Weights of a small transformer language model: rotary positions, normalized queries and keys.
MLP neurons of a small language model. Each row is named by its layer, matrix (down: output weights) and neuron, and shows model dimensions 320-447. Each number is 128 + 24 x the weight over its row's rms, rounded and kept within 0 to 255. Numbers have three digits each. A neuron's up and down rows have the sign that makes its largest values positive.
After each neuron's rows, "fires before" lists the tokens most often just after its 100 highest values on Wikipedia text that the model never trained on.

L4.down1446:124107094135118123156109091163110140119095103120141101122140108144135131121111159145073149159089117070136165143133140127130142132170143094132159139162101142125131136132122127134183146140139158105136158097098111147146125130142146084078140129117140142121108133125162154167141116129138125112150084136137142129115127083150102179165124133087086136100100138100145124082114095143137123137084
fires before: " ", "9"

L5.down1281:162108131166106154133111108117137111123108134097129122149087121142119116135136119151154121109153147121118160155142130127150114144122166147104153116116113120113094100139168160112107163104099120101115103120117124085169110112125103112110112153116117079102123175074123129087142127103138107162132145119135107126114110163145109095106134144132133121155117087149108119098086126106105128123135
fires before: " ", ")", " ("

L4.down518:125094156130127109118123136139145124137116121106090139097130135100122123150107157127157120105158103092135124121114153113138124142156079101121158102144137134114087137120102139174153151070076146131164126154122124120131104108137086139141131113124149137098135126110116137149104153085158083143140119109120123159123160176135172137145127151103137121112079124113122108117135102145107143133121
fires before: "s", "m", "ll"

L5.down1667:124120131112106116099168124120121141111130125094118140111159122170127115170121126139124152166087140112143113092173127081131121173194158105133099112125141150121118132140138143117095120175132112102114131088102129091172097142163154123127142117141174163132133080127133146134093081142102130132111120111119105137126160113151153133146156117125113108131170165122155165132114136151123159126099
fires before: "%", " |", " ", "°", "2", "4"

L6.down1330:112138133158095118096131116102138091080156106151146167099138110104141086130133138151087147146092092138139132141092124132123133090172114121122175163101111114109139129098100155137125151072114142149159140089167135125099142090109119139108080146146159130101116110111134088169138156114151125066162159136137107141136104144161162148119096150156127097161147160118127091143148178126107142106132
fires before: "0", "2", "1", " of"

L6.down301:135122154149134114194117099161145158191146135138145124115132130164129156149105101117111142149124144127158118105129120135126137134166108092130122141072112176135113140111144133120092153144122154124137133129125140129121137136149163166139117112132129148130113111090135123129095131107116115156176151108067139113147121140169153115151128131068083138091151130116117076150128143149100087133167
fires before: "2", "4", "5", "9", "6"

L5.down168:124153098060130085141068132085074070134123130135142139139169113107117121144133132148107135109138143151133117101149160147081140119097149141117114098127164143128142109111129108102127107152103108131131175148128154104119141086107102095097123123077151148135139113096126159167114133170138148126146117123127153131165098120083160116099156141130106150146108120160129110161161096124117164150151
fires before: "\n", "The", "In", "-", "He"

L5.down1164:146196147108124178145156117134137097133177131134119133154135146147134125109153142133122115129103148120146169131132134158083146103140129124123132121122118111132146142134114106106122142102087108152083107095144140163116098095124143127128109167113133112105138141148127145152103127121138161102159160097123163127152119122101085123113107129101097124133147124152117116165120124173138121125124
fires before: "\n", " the", " ", "-", "\""

L6.down1469:122109161131122100144124138065140149141163113106147124136166108152134127152150122143115107184118137081157097077141152138146120130132124147117154136103077140148156117151126120157110120121157196115106140126131104097164101088127097153119109114137086111135150076118140096123084148122134127110148154127126100167081165103111147177162140136142134156132145164149139100098155129121137142099099
fires before: "s", ",", ".", " for"

L6.down1155:157137113132141129114094172151125116126129132117151121135112093049114154144096081123142128144149144155117132102105131126131084137144086114057143067140134177133132125086080086160099080187146114122136154145117143116121125115133140124161103138130094111134053154105130121135094107105165146124134136074147132122138113098132104136124141120109107128125132143125115103131153133144144129168121
fires before: " ", " of", " $"

L6.down1512:158128140139150150130131111144150095137135112110160131119138137120122145146144104117076109131116129126128143105169126089136148114168107118110135146119125135154136110145111143143106121160122137099099127169118123125132107121103127093119094154146146106099086176114137132141135132117084122113153126136076079136148120102102136110123143083104067061117112117153131149160074114131117160132197
fires before: ":", ")", " ", "DST", "):", " |"

L6.down1665:132133146126055157141117160168156135114108135145115143145104110143149088115109106137171114119097123137122143120139134097156086102145138148091153113098176130107138140159159110149118124124116132142109134123125111144156122178128080118097137111160174099178139136115158077113103098119097150163125087075123128119101148108133116120151172129154159089173161137137138124128135140157126182140137
fires before: "\n"

L5.down1356:125130095119103101135137170162152127147095102112144160127113135126146189161109131081127121082154114146153152144167118121102124105142087119167147176080178142145155073105127118177137123133132163174124145133151092169141143120163116094154067143123146107129115126133119135129137113180080105092081112076127105124133113105122112068124104112058152146134116151152097134168126130114121089141108
fires before: ",", ".", "'", " and", " in", ";"

L5.down353:106133113130157081106130124134128126131115140092115200117139150127149132169097150147180160092135126143091103145094137112163100114108153112129122150112159150105101097174129166122110132110131139103164129135104095127150107137127117159124107102112133144145054143127132133171114143091118137156131163125113096129138124124155102133124142120110127113084142073163121152138129094128112135142130
fires before: " the", " a", " ", "ia"

L4.down557:127099139135141120131103159076112164090092071114114180143128096115163130153109132121122127142124127117134136117124140140103101129150085077125119140121154109121183147141153136119174152169127182112148146116103141145139085135082162138098134146103114169171080170153118116136142096164135081134129099150094125117136109155137090142133108108106157102150144129126138117090109129126141095117132
fires before: " |", "0", "%", " ", "6", "7"

L5.down1331:161155122118158140109130107096085117136063184125143172157127172110133115134170152130106130134133169125133087147099107102144121118160120100144175170101092168099162164125116167105125114094133095140135138114137154147185133112118143087129134109133128154137082137128155161131152140171141111129124162126131144111132126104135105130099106134120108140105126135125152186141092112096139096130122
fires before: " ", "0", " |"

L6.down408:138108097162142122108085135126159138153132096081164087141123132108130111161110096100138156123144090137151104136109109146132126160087166166131126142140103141135085165097120171145131136118108170106091153116140119112123116140147136146125115152155096119161149089140149129120125080115123115167169090161107154162120105115144132158154136142190148135127135091102150145118163106090153096142108
fires before: " (", " |", ",", "\n", " and", " was"

L6.down331:115126099147127127125107119103124114137140128147163136143170128146114103150133153184141140117088135087149133117121153134165150148139123097128121093168139154135143112137148147141120163114189140129107141115094139160127123144139113176081123076130159146161151182102128103139100124122128166141142130106149136121124132086151144139132164124068123130157144148062114064153147137108125141133159
fires before: "\n", "}"

L5.down412:133137132122163103126120138140151174186122103094130118109158109123127080156126161142130102111158126089163133119171137071143146137140144149156163118121119164153116118131088099120147105123102126124159125156125132133135133136107073158123072118113144086146107118112135148107140100113130125114164069106167159111154119089152110114130143109092138126089108174144178140104101130116119150103123
fires before: " |", "0", "1", "3", "4", "9"

L4.down1181:111183135128113130075120105126145128097114156109138139137102128133101121170137106128179142118114167152147111143155129074094125118131134165159128130140111084109078087129099139168097150097105091095117088124123136067145143124136123115114149180132112133178112101098094151136101102110072137133111139155135127115137121093103177149145135100118138143115129096140161091141164135131139121154156
fires before: "0", "9", ".", " |"

L6.down1626:106106099129160120123081120151147112104109129121136110086175126128078098082103127123161146103107140135130134122113111105164146093121065120141159110155140128129143149159120115108143136110143171161146128098117058135143117139141107100126137169193166127119146163145124132120154133139093101132122144107143090128150121113136114144181134090136155143100112141148142100104177065117139148135111
fires before: "s", "ing", "d", " the", "ed"

L5.down1140:137152080130169147129115134144120116075167159076143129140137123171116116115122094138154120130161108148083088102137146110068118121111127130117127126122096158092162132123106082110133096127142118134206146142142093123128080124091115125152188158181122126144132125128158094123117133107139143153139108120126114169148095166126147137126127082136122122153120139119127141190158116111095136159119
fires before: "\n", "-"

L6.down696:098119119138135124120154146119111108115091151138114112086129137138116144121090128098173138112167172104094130116128112155114143163167142094130122108135122149131114135120175118120137108109126116130127086128118139154148122127120120162153134124149120112079179139131153146140074138130124158140190132138155117149109087118129170095154168144129132137101131109145116116086145137123132111144081
fires before: "1", "2", "3", " ", "+"

L5.down1686:122147118104130138123127125136130139151113138088164121119122084137151102142169109156127116136110108143114137138128131169113159151152108129114106143132105117115135156132102149141150122106153125137133144111174078068135117099117170131138158084139131159141098122115140105090125116116148155131142107119145112114154135111122099098140139106100134160119170167119111140136118138120113123099102
fires before: ",", ".", "\n", " he"

L5.down1075:100100128109109090116121127094096109119138140127121154112150115143148141133149128122118135087154143119131147118131138115158121117128102111116104138136146148172150192139142115135121117113176131105098163128161104163102105141116132157121140160106164133105104130138082134120097167108129134116134133159144102112096117122101106109119141136157137142116161091154107127107088136149118101146153
fires before: ".", " ft", "1", "6", "3"

L5.down594:123140156118140097129131143119125134171119171162136117119141126124135118144146135108106100099152149181111124159137142075110093087147144128164114146115109089144174145163099114102098121148101116087097159150133116144137137137122123155168102139177141127150137125119161148122140114135096133160121085110106151108106120103125108087109118135129146122153128105128170114134128124137144121131127
fires before: " "

L5.down396:118134185133121074092124153152124123166129139174131113100142127146141141088148174157143176095167159105080119158159128137120137105127135134129117169111136113146113151165145129131151121152116126152145143168114113165108095086108127122116134179125141123073153148101184090179107122171145182139110109107145106104130150162161135078176130086132120139164124133115121183135154125140110098097140
fires before: "1", "2", "3", "6"

L5.down1144:127149120151079103136136124107168150122089146183122130138154107118075089173118084153123129108165129161147123111119112121129133143127135132114089117110139132088108117119123129131150115126163108116125180109118097117128147112158140145140109162163107173089149155097134126155156153117108106112139142097118123116097109135172161161111109104119142098123155158143134121120094170132119129120114
fires before: "\n", "-", "|", " "

L6.down404:186177132120167156111162084160143135144146083101147122142159097117114156196133091086141130157107129139128146151130166146137144119169124109092111099114175149127159137119133126164140122098130135124145137116113102139106132120114171128144141137118144138128101132131124138112087081104137136160126110114124110113135099131126112098097111125096157139121145117131115133190096135136116112137152
fires before: " |", ",", ".", " (", ":", "\n"

L4.down433:194130117127110109094182122144126149110104097141083124126173128112110118117118147186094183109108120111118113105130136168100105118126141153102141095142112133094132123118139138121095123090110075154156119115107109121175099149159095131133123142116131134142099138138149133103119111155156115136176124140141119124107107154140122143135135134161170127138087081154188082118150126102150148176121
fires before: "0", " |", "8", "7", " pm"

L5.down681:098125180119099108173145114102126141128121100112114189083117097142089132111159125117102140144134127096150080144084095119143116104124109107099141145138086111132139103098146123082166187093124111080150129142089139161113124135139119137094099097118135146170114138100101141138156122161137141107093144122112127148135110088060134133164125144103164144101141156149107148111112093138156120150148
fires before: "\n", " a", " ", " an", "s"

L5.down0:135148123112109127061153087125181121154129155085120127156134118105128135105123155097138129154122114121144120137065124123124144129140091132084085114114136108137103148120140153121136108155140098124173130104106091140177173162128085093103148120142087133115136145135125151127140109106145114129103150133117162144116123166149151094109136118155125140178149122153127120103078113140137114152132
fires before: "|", "-", "\n", "|---|---|"

L4.down1552:143101156114106169106125083148141154144126144165181088112137103194165054119103134141126164109089144117099114126126128112132117132132118102152130145104117091126127134133126119123155140119107103132114096165092109079197147085122136108115165146135139140073099109148130127099121192109123124133107120132131105123132112108126127161148152154114098079123157093116152144155129146113115110087155
fires before: "″", ".", "0", "6", "8"

L4.down297:106087151112100157179123114150096176142133097149140165082144123133152117096161117108148141129134112172147169089111145164140131145124161136121145141117155137137150132131146109118179105124123084131136114102089112118177147121080130118102116165104131153121102145139101107118129156150128127124087146109176098137141184095125159158146103165152153113153153099181087154136096106146090103118101
fires before: "9", "8", "2", " had", "j"

L6.down283:147091130108115108110145115144163108140101144091169114101099104147139111121171116150128105150116156106152111117098149174124137081120132168150096137140120129100092118159106141130095088135149140111166122127150089126132126090150123150120099165100128103093135137132144130112127137114106099138196114111141119152109128127150131110126100134152103134098134115104128167153065117133140139130045
fires before: " |", ",", ".", " season", " of", " and"

L4.down1296:124157129099157105102121119131121176142139142147131165108146150125152122147167118101102123094138127135145128119130142134147135132105149134113106126122199138118122133146119146144106161099105151103119089153093135160093132158131150138166126116128125091176152158131115124144116163132131079117086183100148114137156190106113143106118122105106105113098128129163125111123117098124117140103104
fires before: " ", "\n"

L6.down848:094164089114142133105090168112125162172120109093119162139138149154119103120130123113135084080163099102144177137138165092115117152130149085167159142079170091129157128123135108125141143106132094135105142128135118127108092098101115138156118133114122162184107060099155119157127156139114131116125146115169110125134124143156152145174128113100103142110151128130131109134171123136130118144156
fires before: "0", "7", "4", "5", "8"

L4.down1133:145116115136148138151153060114137107121154124132125162123125103120171153122103145202130161088132162138124099128075137146154124141155151130140158136127145158112124156156120164118129136127120159119125170132145114092115081115102160094150133116146130128123125179159128158140103192102159083149113182136099083119142118059072110171111116083076147119168138131134101156148124148189129072118150
fires before: "1", "9", "8", "7", "2", "6"

L4.down416:161149118170125136118150121152111145099115107120155132092124131147137153125106124120066068172159130116118123152130150139118150169128103131091143116138127146124104076095151138125142117120138113126169131165142108111131136131143133109118133116118120154125151125120149078156121094167120149133183119129103132117108110128125129087142147132119161157159097121077130126141196120094173141177071
fires before: " ", "7", "le", " MF"

L5.down134:151163135123118122108110156119123091138139119122142128097119144128123110148095125102087120111106129157119149108131180093174119117103130139141119102137144115149106126126137109151099115114124125109111140132148106106132166171130130108135118141135115131143108110123134141096152127124155098141077155116098127129120118142161149122183144130136147131117160137139126109138159170130164116135113
fires before: " ", "1", "age", "aged", ")", "2"

L4.down978:146124119128136143142125152132167095159145183137122133150109104075136121127142135109079120143111144141121128165124112117163164119148060170145118156109090129139156116132126199132098139092088091095135123149116146137129147127172137127103103108136097103074111133115113117089116183148115064116149141139120123143154134128148096153146125171127144158149147116099150141151133141127128137113136
fires before: " ", " |"

L5.down1354:099132138098095073134140146104138139123150137122106108144108120157177134141159104139118110107137120123114126110145116110123147140130109107126133139105130143114136122182041114120123139150102127129138105114176136194182153149116130131117161150123136083176141149140141135129036144130124123125118147112112152142127109101139131152142067143138100106148103138158148127123130129104170095140126
fires before: "|", "==", "kin", "\n"

L6.down444:173176125120148048098095151153142094155176083162120108157139126146153173111094143075131130141132122140161156093117160122152105162132149143099123126082063124149097098126140150139108095133136134165148141144120139112150087139150091110136096132135174135162143111114120143141146165161104117146139091157148133120116123147125162113124117127129125125127142113149084143155190120138128146093103
fires before: "1", "2", "3", "5"

L5.down648:103138138159169082117132078147127124132133120159105141119176130074082131168132143143143119114170158134124131162073147131142097127144113150145125110143132114142083087121123122160099108093150095111111150119124131097167154105160063128134150123087166122103122161120149124106146162115154152144173164117144117149114098137147144082161158118128147150116154159086144093160098161153100180108166
fires before: "\n", "0", "1", "2"

L6.down574:095145157135073125082089121106114128097105103122185158137155157113169125131165129120114116139146183104129121079132103147117141123111147136137156133129075125124098138135091165145122095141121115127101129151167144126131124103181132076148180107181137097126122109125157166138133165092137136097139087131166108134127128139145105141104126151149095104117111133134102145134141095151113115160091
fires before: "\n"

L5.down905:126144101139109131138167137095131113087097133107134119122101144144097142106162153159121104137133141133137134122141113135125130141105114157128158141107097125144146131132141132155123121127094094113100120139130124087118107113172151162130156129149126156104143121099110093124124152178120122145166140166088158149141140149133158140110123120100126115112148140120095050089151157143103133130138
fires before: "0", "1", "2", "9", "4", "5"

L6.down576:145144142127136102148112111106157120152124136163116157145115156152133062104127131174098117104120098079064149089099140123072098129108135134177102133147137112108132109144134105106116162160132141119138139136110155130145143089164150130128114087122146111107188124131193141160092126147113119091120118121145142125092153105143175148127087158123115132137111122095133096167115109081156087126136
fires before: " |", "1", "8", "2", "0", "3"

L6.down1394:136166100152100102131134134059132115106115135184110108091115121149161155110149124128118101122132093186097113100158117146160157168101110136135131139098147125077139142166140150187139099121131129140136118140129154128142101186154137140123157139104138126119143122101120117126076117109138118129143126136145113126104146041124114155110118142144147147180183121116120114120114100110083147101144
fires before: "2", "1", "3", " "

L5.down1111:124128137101143123112137123138150150102134142121155063167145126147050148114149081121121116130129119122112111155126156122138138152134145139105137113161125183119140121133114147152167111133140158146134157162116165086073146136116145106103156151135145142100128090125153161118086094120110127100141124147110082148118148150168153121133134098111142138104096111137118153113101145128100143147111
fires before: " ", "."

L5.down1606:109154146094151079094109168145138145105073120143132136160114151177125131115094126119105129102127115116131127163134128130115123091104104117108144106162120132115128139121136140090119128097107128095113075144122119143152130130077136136156176197140067126159096156107146125097035121124123089136109074093128117128168168116114104103135132121140098121103138141113148107094103082131135107123121
fires before: " ", "\n", " —"

L6.down144:126146134171124136132117143139124123103137123116134155147087136151163109131145107146118118155104124137096135106211140125099144133160096129111097156151133130144140105161141151114126121115129111109114144094160122129125145136109122114096144159151131124126155111106159099150179108169115167153138125099144137120122174195114121116133113144097173137137123136135157097147115131154167133156166
fires before: "\n"

L4.down849:160143099098111109131125138121144144139124123137134148139158130130159095098098129119107112136138131103157126067174190110107118140153124138096098118078130142141114095171125157117119142135146141117114160105116116152123145161156142156156108119125145124076133135114097132100139090118127112113126108125153114126149115084162145139077094103136116173119158142148152104127120125086130153136122
fires before: " ", " —"

L6.down973:133101129129119134120130119117106097132126111146140166088123151145143167179168091180114093156088132132098133111126146157112110139115111109156135129129112165103130136138112095114097137115090129128138108121127136146143084125129144143142153095138157093157154124103119123112171092130105125112147126130137101178130157095128088151162083130128141116101122150134145137102159119121138138111106
fires before: "\n", " as"

L6.down877:117148156133138070135186133153159163129107112105114119117110122179125135162123136125112103144115119111138153160139101120104119140129127139104087141145118131147161136110111106097150133185135125135156131113128107146100142082152137172113133116123133113115091144130127117130156125118127128097104181063118123123101121147117136180093094106126149119158134126143134141086132099161145155143115
fires before: "-", "|", "\n", " "

L4.down247:134162147113133108120155109118142151110113120136131118131149084140122111115118118118108142127127107127107077113130146182129114166164116126164103096121159124128119086129118133110120111120126206160134100132109149162193082133129105170100110106148115163159147105135129112135115116122141123106152112147124139190094213165171124106110097132127105131091071102113127129148156140121149136112139
fires before: "0", "4", "3"

L4.down983:112129114136108114121103088134111118108103159145113101133116143109122136092147103131182142095127073118093104120106160109114117137146163133109150119157118150107130134108137119165150178116144083097146123137106118099118157096179146156131137177129122134145105104134121100153096108119121133124116141103117145119131145127149124134145105126135143141096120150167130113145144151082126083168127
fires before: " ", " the", " of", "pa"

L4.down1151:093126135152120132167166128116103130088179112112139128135160144102172128145120106148145141121091139116125169149110112101129122138172141130147096103094145140118137076147107135119146096122127095089161125150116162134141094103144108120086087126126164119129167118179165136105115140081197139149130145074128128118125132116089105110138103115125115088144119126156106124145125081138113149104120
fires before: "\n", " ", "-", "|", "|---|"

L5.down1335:089147108147126156172096117126103138158145141128161162149142154071077151129102059107104143140138124128136129153125120119117112141124104175160121138154169114153103104106107131126132156140121096130133093138130138131080123117130129119144085100151120131106117155127137103139101105117150165110136153130123114096142091162115148108102139090087157128118136123119121127152139137133142163148164
fires before: " ", " one"

L5.down1321:100155144123107138151094118121118133137150102119149140130147099115120157112158115157139105139107134116123134084092155123145112124109147129141115122070125120121101135104101083167123139118128126164084162190158149139153119166150132127123105146101087131116139100101164120087139146121107142157140123084128124098101138111073088077128126141106127104120106148122133170149140128118086146163136
fires before: " ", "0", " Goals", " |", "\n"

L4.down291:103089131109163129119119117082155156131127141106115076128112124127158136154094101125128129124119138093130118140172081151145151112152119113111119113136072132128192130136135109105165107118139178116123145147107175133156132083128149120162161109150110194135116161127123110143124134122092104140166127154122130087097152140138131172147142112136132132086093122097119157106146153173203133089105
fires before: " ", "\n", "3"

L4.down984:132144110141107124107142121119131170119087096122142114172122153090115178077173142165147097137180109089139102132114127100122166134153106087124111140139137115115122148130133146138116170111106113139108183123091143117100078110115120107103143150109137154135126130093130152107136129130146065124141100121143104131086102120140124113108157158182122142119136162158147149133154151139132103147121
fires before: "1", "2", "0", "6", "4", "3"

L6.down1722:122141138100105119137068116168125170142137169106134103125117157120123166143140098115141119125132081099150127149150122095083165133085123126097142149093130097140149107122133123147113122163065109112070161154150115128187147123121117114124080163121121086127145098102160148093107123085138130167117136126157156126102114106185110118133126147088115135119104148107099156112128128093111139130113
fires before: " |", " (", "\n", ";", ",", " –"

L4.down165:077134120124139137125134124135127109116088117165089127155132118151112133126140122166111148137130109142103096194137139119136118119121134119124135123091166137100164168141124089092126154131138100151087177100134145107162116133102150124104172132085098117121142119152155150135147147141150100108141126122137154086133102156119126125152155102117147104091119126139176136153165125117086087108139
fires before: "\n"

L6.down1379:109118098104126119145120132089117122132132114122142188105106089148150130136145131135126160136133110142119140122114138114107104134097155138101144132145128128085171144105086172137146084143111078156119130117102124165180108086155139128126094134141115138138153153147121159113116109142161133166140133103139153127130125130106129151120121121139108103116154169079099150135117141160122156159118
fires before: "9", "8", "7", "5", "0", "2"

L4.down305:127123174151133096117169128104112095117147106160162107133101129108121145117126112151138085125140133160130160156139162139120091153087101133134136118113101136150134119166146104126138100126135138149154128136120092107146110117134140114088107139134187114146160137102125109139144165096127142154140100156142139117111158124089078087164149140167116127094135125129100124159117154145144144079144
fires before: " |", "1", "3", "4", "7", "0"

L4.down1014:140123121105121153086110090129155202139150099137098138137076072121135104074145128093148166134176122122152144076124084089100122121146172132132137106139127107170138121094130138096112097130129089131136140114121158159150113124125118165116142145107065110105153103091128071156112116093122118163138121133155127150119146108118132162087115108080136104113125147110132087112151138146123108110149
fires before: "9", "0", "8", "1", "5"

L4.down1683:104119081170153148111161132126120104135113110131175109130121147159179082091127131145129090114150133182168133167099148110168136159134112159161134113161145120143142105136118116097129144135124162142115174094140097114156128133175136111085125105097168101158159130125130128166085119146140134172178136115118139095096156102094137118129137110099100120107129123127108136142130157133100116135184
fires before: "\n", " that", " "

L4.down898:092116106138100155159111108113128125135115124169082149115180143116129114170114115152144086151147116132126114134129137203193134166160107139142112129118138104140105111089167063100155121142161111129156165126138113083089112080143151114106109139090154155120119125126145089069139108115099125110163127110129090151141130113167079118134144120166122137118098153173161113127115150150113115144144
fires before: "9", "0", "8", "2", "4"

L4.down704:109144112112088117133140094170178154126148132163082121127130111122129125129162102160124153142105111122140089156168121151124116131118114150120164102105102112135089140096137126108095136106124155133140156111105097136150151105136109117110149110161110091124112138126116127123110077099158104114100136148133143109142200144136119188160078104141113118109140106114150140103147134124129130179121
fires before: " |", "8", "3", "2", "4", "0"

L6.down513:125187131160110155097170127145131117084086130134149130094089180091107132147095116147118166158095151142109103137149137151110164121127102119115131151144152115110156086152121145115041115146120090132140086108072147104116103156121145128128143138098121133116161105138132141146132136158105173133147106100138142148135122132101130120114100128119173130100112145177146114129144128113174131162084
fires before: "\n", " ", " Length"

L6.down808:094123114132105127095080143110146108136089128111127152134164091106169138139119097108122111089137134111155147106115132135105098138131137135124147127144114112168121164123143129116109165159141094138141116085143140152137101167104162076138120110147109135132161168148148111161135134120140141109115145110142109174116108140101078122144116113117116137175146127145107119074152131161174114120120
fires before: "\n", " ", " Born"

L6.down1518:135116125131111105103123118142146113164111143132137152142163159138107131123138177152134140099109083156106118088140119120132127148125114131126116138152145100149143146128134091117152143084133146133151138132121086105113111171135106122149132151108106115131101164158118118132088085125138093132130126174151126134132096148115142155118168156125158136121114100143113109083143133107100138121120
fires before: " of", "s"

L4.down689:131133137117109118135119115100127154133100135134150078159113139147162114138092102133161126125126095136105134109141091118092145144098143065176117134153120142134145135151172090146105123124145139089111163168164121123145131158136082122142102133119126110069146115156143160132130135094123133090123101127162165143120132130108184151128123139140153127145122113121143077110139126104158067105137
fires before: "2", "1", "3", "6"

L5.down678:085143131113119125114127132127130120091177143127111138140152107079127125132110128117158113111134128137119094163135149129142088173119145111111170144180074116121150140093108107119083176074144121142106124132083090150130156107088093153125097167134102146170117092083109110167104124151116135079122124128125123104097105121146109150120167121140136149158119160089107141127132125102141135115126
fires before: "0", "4", "2", "1", "5", "3"

L4.down694:055149108147144078098157148151115096130095139109151106137144115177149135105103122186141154128099117139082101159131110149169080113123141162146129104139129151140142106124122132112132143108146105121113182116145115096143144103120109104134130089097150139146111123159141124108162096134181122122146119125117110137124163144136142132121140138156114117109123112129139117133149144114102121113153
fires before: "The", "\n", "C"

L4.down967:108147121115111109096135131149090090135132153113146079117152171153120076097157150159143127151113133092087124139155147142098135152115126116132121198128139070187098090088141108132135125089123126070083157118121126125155129107142165114135123139097151136124119154116092151152139094159140147115149139149151115111090163143119161185140142128053139165141154095143083147166077139132157136099064
fires before: " |", ".", "0"

L6.down1101:119130149146133132125058107166136088100134198125111125176144115172110120187141175118103161108168117140109095134128148106123112112145138134124170159137094149114098135112073165134156119172187133125140149112124146100101117155139143126102131117115099152114123126135148168150099128148158099105119129185106127123138128176075111133139145119114111099154094125131133128163136102113085105092122
fires before: ".", ",", " and"

L5.down568:099138167162140139130104143163112155136096080162136133125149151100128150179169166158138170163144154134137110117131125147142149161122103153126113143079093123144148154094137108117142122138118149150150115139163077115131096134120093116108149094118099114105132131159165133153130161131170124134104120118149137132133091118093110123129152119114125164134108106139091156129151127140147088156092
fires before: "\n"

L4.down507:148116129081143117118107097062105181116142111069164139154124151105198119076158111101123110121131154091126168122107129089091126140125117109143168136127117160100140117115130103151114141132102123111134112097121141125098113117139107165102127167099085160137126122120139105157129096164148163124132141134160146166135152124175093131122106140122081151132143133159144124128113145110110123135127
fires before: "\n", " ", " of"

L6.down826:141147106089095168147130109093119102141173126115131115085113104106090160122145108117115120118132146154110134125123139148122115125149134131118131120101130132075127122147153129068141099118119131127160129137132144143106114106149107122091131162149108143094164131153163160141100149131110114146086132119116127138103146106125116120142122124098120096159152118112177110130121127107106109104120
fires before: "\n"